From a checkpoint of a small transformer trained on Wikipedia.
Size: 14 layers, width 384, 4 heads of 96, MLP 1024 SwiGLU, vocabulary 4188, 28.8M parameters.
Architecture: RMSNorm before each block, learned positions, untied embeddings.
Training: a variant of Adam for these matrices, 869M tokens, 6628 steps.
MLP neurons of a small language model. Each row is named by its layer, matrix (gate and up: input weights) and neuron, and shows model dimensions 288-383. Each number is 500 + 40 x the weight over its row's rms, rounded and kept within 0 to 999. Numbers have three digits each. A neuron's up and down rows have the sign that makes its largest values positive.
Before each neuron's rows, "fires after" lists the tokens most often just before its 100 highest values on Wikipedia text that the model never trained on.

fires after: " |", " W", " L", " ", " G", " D"
L6.gate277:517503506594504491587452495440475501451498491486588468474467459527448525558478517501462426471415498489496578478466498473497516453483523451511482537461476492541583473493488486519472511455504512483499538491510465508430482443468450429504484421476513461536526480548457495561510543523544470505
L6.up277:516543482519452456499551527485504498483468496500524498428455454558530482490588460488481403496556494432443526495552481524484458489460480529539535516544449468497449437490531485566443512524446513464513508551546579465521528441531550504515510452469546438469519519517423500522571546534538415518

fires after: " T", " w", " W", " Gu", " t", " gu"
L9.gate1007:529549500469470547506498502497500508490533476475465465526528472540605517441541538457455493437418524515509477563466545574540424505533478499493500455457531507517499578566486522486544527471522550406501540530446542540491505528510460442457514545465433441467453474547464463463487536498558482483
L9.up1007:539561501468487525498479509531517427595435504549548510466568477492482490492515504444472497471434494518461561500419544549584471446510472615441522546539541482577494505512582552517487481480482519540496511520551446527483443504451466498482490507529420498477497471553486574488495505550553478480

fires after: " |", " /"
L8.gate977:474519452441463576505544489506524497466569549510499466522459515533577599453557429435535521523551469519508455557460479464485516483522519526514517511552556445485471445515517472549541439531501467473567548506495456541500517513532444457450467510586548459483503552504513504533512483495524466507
L8.up977:446468503476506467535415487506517535523463477523559405472475576511512460462451423532550482564522528464518520415532497479578525538499457527512503490454536486494547393440513504476506492532503476543474450521505466543536467568560537510434500560427563539583521576473459519510519470444480484538

fires after: " |", ":", ";"
L9.gate54:492538510442520515460483508493518458510470498526481541458443485445512451473492515538500497499482531490495580518441477570518498540482481531416483462539481500480502455582498417454496501524479500504562538486418479566474484430495489522474460489495551518547443509455466433545487519598532503541
L9.up54:568521540492496507542515482476495516507477449504491516424464503539472524463475535481513521431480527581548521514461466530509555409501514415503513478493581543554451534511546498587532525591492491462523513538514447470504558489486524515520492527481476486557528513429520527633507432473493478510

fires after: "\n"
L4.gate37:454523505521517574499514565623499492497498554474463535514464471388482522497500543532488504442559463440529537553553465456566477460565508513531462512463498503438529519444528490519534440450431498529498485478514460441553529537462494504495452422483588552418500529415502451525498471503438467458
L4.up37:442495546512538533559524529479528549526518499505516497465439518490504572464511474483492517499488447444481498501535430500437441537431512507541486497561458524513515510544448418466496530515472451545503465440474580476459543486444469486489451472523524479543444414502501468501513523510491448495

fires after: " |", "T", "end", " A", "N", " Ser"
L10.gate1019:513491467398548512499553494486548502437516516462423570457585492502571505499562518516473457435474438488538554504479440509454428495518519508535477488520438477504518546483437508476500482387471469555577585528519553519543542460515486445467466534522523549544522489530499528530453464515445501515
L10.up1019:527421562453470517503461485534485471450487547492501475547500565489487472459443505468460434525468536549501490513481506406428595461541491507501505484478483572541527517461542485448504562528507520442576518544588505514420529504436455477485515467498497523547491593526560499428544484429495481479

fires after: ",", "-", " of", " a", " |", ":"
L6.gate722:490581514489492559475515512463467459496470493463526509538482459466510463436537504442463464461465497543469528458489524554492537566495502498485429517500488547460507472502487518483526467477488480540487485482439530436462522489466474530468478432508428470503475522508428447521448485540517465511
L6.up722:565487510469611479527478508462476440521501502510506523534500481564458507508475470498502565504589484480498510469485488541534536539531475465517509469472530559518476495493533562540458571448462491401542505506559490485433532506527438540566454476459492457402532439509439488600569497497493515516

fires after: "==", "\n", "==="
L4.gate526:466504434429490524426546491530535477482504494508498405516503549438427422465494496495503498466477509470508477505531487427530536596515449463482456625509519479470527531518485510490478475536387529589452445508530478527497478485511482507528508423459531519513475449434464480465527472535476475441
L4.up526:442509451563502496485466501494501519520459451526440518527528530501498521468554505492540434471474514481546503507513480419489529513500437442543493545429516534558566521542458506524561541519509384503567518468544486490496507453512496480497471450494521513467526491486544479517513492474508425460

fires after: "\n", " \"", " (", " −"
L6.gate311:532536574411493480412472555550527490526439499496513503345473485441456506514531614486529540526539528521516492479524513465599503512499508476494522440477499462482448524496487577558570497470516481521502551529480480537537428544474534459495505446501460550529510527471544455454478462589424473486
L6.up311:578521540544470575537476547512486495505498473486466520444468516524519511465476510513523574466562475486386487480501504507463448463508402460516512591516541551499502539521541509488405518566495470418478555402529492384475504519503492519509506431581563564514477503513531512491497532471521537527

fires after: " (", "-", " \"", "/"
L6.gate23:437386513515432599461449476428565546496471441546458512510460483503452467495441465560486477454490519480464571449471544538500516461488497448478458498458472482496443453563524483502472507506543499527515456552530443395515504478389536529411508486510564482472476531491469449514456538480550515509
L6.up23:548513512528477469535451546474523523504475486495523519487483466558496475535458526499455500393451491473427520518447552532384491459474504441481482539488533566533446496509464532499515525502413462520445527475436539553458465512499482453547497426514562495498511483481479478510567522584442519451

fires after: " T", " t", " Z", " U", "U"
L8.gate671:530483530479581508529566555427466535493511498512511569486524506471505446521560559465448493492431455515532500516477560568552457464515480493538502593459527528551422525539477401480578520437569519472517490479533534466509554478502493407489468501577522542450453510525483451515475557506554513453
L8.up671:467545462537485380528498459539573512531507440539501459541494552407470485463498462519445530503442481508527459591483522514522533560506480509566441547495544504470521482516514452508464478527457504491487498449544553516506500528436433404527492505441531512557562438439501528522472475454487482526

fires after: " |", ",", " 1", " from"
L6.gate896:506441511467454441563460422496455489518477499541497587562513501458424471511515553510493483473447480536469571450515451496495483385524461502526450487505560537504461500507565462559500545526459484516497546577486528562542524459503471501506469431537584512546495494475556536538516487491504603485
L6.up896:479541514507471515444502498447491516609524453502459547474573466512512509596477544500502460402536546465509530413459472499459473515563510459510515553501562485507555480478521486521445544519561488452461506513487437491523531490565517487500555565494523513492433529496537518498577509536530574502

fires after: " (", " \""
L6.gate769:595473516507547564500525542474497488484456487516489505425491533440507565528509511566504486505519575485429476475510430570496482436452500447463527500529471544490532518541499396420491533484581497471483477497451429430527493491554435424463527461503506473485466486490516512479525534477529479522
L6.up769:434485524514411612583489521489457457487534489484515530444587497494525574500540441451483592400594567518473480501517545526390483462471515433489498508471444477469538418447499552542530520491565491489470458482473491494478477539528517537465495549540588479482493559456436548550511581596508519548

fires after: " V", " |", " C"
L8.gate394:449472511521500553488517480477498486507556482545577498458439493522581521447535501492513506479479466556483573490413524468433459528531483533476526456454517568461542499553501510509479472418544526469501501508475491494425591517569500495482513456533492433521492525484420440546437479502444436521
L8.up394:490494505476510517537457513536605491529452590526482490487489453552540497500486466521476528473479566478542579488472456443515483530506474534517488534521488555410538447486523458537405468501441512560516537519432511515439518531538513508497509492506444531489541478495438496558443517483538521438

fires after: " |", "\n"
L4.gate593:540467452486556476524435493440445483539533486512490513529473530499534506464543433520437543525473509533444528515512483468429504469474437473414438494571508495424595484515465497447521505535479480485491471493479472543504500423422520538506513536509428528510503472513549477553508564420518520537
L4.up593:504492483472527529513487500513514576562517487565537490591427494526493480434533514499527494542502480452545450537515489493562429479553502477478466444476490569502546531383503576454387488515496461449489495530541528463452511496591542536448616500480488489496539503528542469538513531520545457475

fires after: " (", " \"", "O", "P", "W"
L6.gate140:506525500510567566534501539474517403444483515491561501519528543521498529538534484517459492513543500491472505461460528551475501540423454464502487528493484547484461547579512456553483490470521532447552446430460573403482508550470515541549491438501542486522508484487478464484551503574554461505
L6.up140:525512485569584487536536489343435441459514459500528475469471542514523471478489495524486470512506509522455559492488529495467515491462450518564478541497464490508495462470504519537487506556486488502438534488473490491471491453491492508537487431465525534496541539551503530531620560601482494500

fires after: " the"
L7.gate790:523552542515490493580512532556533597518505527515510462468466482503503477510534528464501568465558470440478495521584508478571534490492475577511476551530530509518508490593494546540512522413463522502498480489516449516560460531524566509514487522574485530626443517480430458541457506444518466527
L7.up790:463516516550477541461580552494492503448517506506484495524449484568505492537487523551527533571544534530505573506503472448502516510556545518530469491538523557548495560454530511506557517489435544515467468540428436524594443557516539429542489467517521475518547557532472539543596575536470514526

fires after: " |", "ing"
L6.gate26:537500476434499430468494440502487523468560448511516478553532464511522427478573566535480443551474515516454505479523473477504499505473444529506502474559463501480492476482553457398505502498445460449521477476531517503557541471547489510466532456507402536500499555548487543515563515485415506563
L6.up26:444470483480501455501553459469522537496535432542435527530491450536468462427538546502494338514501532468496476526503495452483557471501505486542523474491537598562475529468504500490543539483445461469524436460566499505450490431518463523497512402510440535559510516505555546562559475437454487502

fires after: "–", "-", " |", "7", "0"
L6.gate523:463496538557462489496554491477494451538537492504519505498464499504531517570500470483476473492567468487485428529561465480453468460459511526529519537572473510492467467555535489592502521540549490528496518474552513543520541426561480509491472412521566556545534497467500470582465520646420495516
L6.up523:529438520444411465519453381534492559545461489479458448515481468488515488563564494572484469520531531362461491498561495504547549463464499547513479507515523506450502425479501561465510545479490436417510486437505478603527507483487507498559492499524452497512511563465511425494488556511497561491

fires after: " ", " |", " New"
L7.gate152:570497533441554521553479483514508484471488554493518526490569501491508474404563493487404490444572487481511530559466505469484451508451520525481496460533491443487519566457452522559504494451511521475560557461523485555496567443438475469542471553464490440559477574443501437514509483521529459521
L7.up152:603444476504518555463521504519517489473484623551533519433506481514506466462517485517439504536508467486500569553466473484592495506471481517479479444510505533461456603484523547537514503483449481464540559578490445512465531495498444526537543478503424503614507500484525495556486439476476446528

fires after: " (", " \"", "\n"
L6.gate24:534528514498460521522574554479526462433510467562530494499530487578528514528523536521466484477528510448468515507449548517511558537501393470516558486446489499398487483535540482453453496585568560478469484451537471435517568507551581443476532483508486478479469561516539462576546546529484507458
L6.up24:486547528536502514432560515457531521402550465527475434478475519450517524536495545459480507449564490432475538446361486556494487521485453475465559463522529440508532444541493540553494452517522541519486489502504474463488505532574454504470533487463533496493442546639591426561584498529517561407

fires after: " |", " ", " 0", " 5", " (", " D"
L6.gate211:501449474533542520491504484479467383485473502519549522481531489485465436495461569537494489444484483472473500514489485463519495471541482498591503449576482482512489571542571520544443525498540528514451506529523562490501533473468513454459495488453464537425536502464512441574486526534484486516
L6.up211:542513472481495435502496477432493490467466498513525493474415459512547469573520428509480514480507483560423505516546509432464509452480424544522569494528523467451522481534562459491521544491479518556518512537583526573503494434458540544512432395469536485531561454516485492523552477500453550494

fires after: " |", " .", ",", " ", " +", "."
L4.gate800:550514514533522466525478539447452454530444507543498473463549491512549488480535500529471488513431490503521542436433516480570514477488469520520419471502517474613518554440536520510457500521518453503504512471430549468520426510450466459541511470477427512558485575550519541572523482483517509462
L4.up800:507463489517536506505503452415504531597507523521470449459624491511532487512504489504410501497429549424466546499468486558550511489508455518531475470585535486548463519551478436540491491536485448500545542515405543498504548475550493546509492477513456517565458497485492539547561468462590490518

fires after: " (", " \"", "-", " and", " or", " '"
L6.gate770:478432495459589610499501488507491461507517467502498474447463551497485534487529516517469503492487560426517524476484517519503480500500451529510541580536520497446508543515510434426551520440522527459480466495438463496572480493462528480451544443453512469493436505533442420480555585517465541465
L6.up770:487519490513484508472526439513500494409547509498469560445552535492466492527476560511494453528466565443433536465502528498451463421498539531513514576614497454513534504525496570493435504540449497446430473473461518502479539466534450494467448544495617491454480487470409401499516509601477553456

fires after: " |"
L10.gate36:523505487527506452421431477514459416504462523530543489548497542577480503469529480512474488531479535517547442477502495491404497573517456466506526569575531521420462545498509531381497461469461471447482469465512472464586498494512566543522511501478422541560497499502511446493462530503498542502
L10.up36:485491531470519498480608439514467485483489505514480444492590505485535445437505549569444422434535531522430520446488546470513561522514543457458491578465523541457511469453443474505527547483505505550522570547435571541476497479535516492487474486517525456481456535500528639496605597523548532452

fires after: " T", " U", " t", "T", " W", " S"
L10.gate419:517579497488497471538483533516443491484525528505521518480519532493537509444581582451450469491485471499538522530521488534485482486524526476463546498485522518476466505538514493449547500493468510541430499547548511490537534482488417504545489476607557555534453484557490535525443572380518515581
L10.up419:573529470478542477507526515411471466538539535527413510495532523441495480466509482524538486516415436481483510526511497515524397561490390477482527502557498557507493513601563529488413404486490475570472486497484569492500487555515555492437471518547480534625510486493532549498471518469532508484

fires after: " |", "-", "(", " —", " (", "–"
L6.gate56:488524540538519561509477503516440514503494535512547529466567496553544503480592483490473493493575513499486473555429459477426457461483539472505539522544478470499463403557508433456602563531503476607527504506528540577509513521505450466440411510574531402478506601505408498551515601574494460455
L6.up56:473453545499475515599471462594520552537514493489463464500468488481512448445581455416494476412487504428542446462492553536540509563493504492506529530465497516514513492492488556553459473466559470482529506483467472502573519531460535463472432482479484502484480514466441477529530469542470589495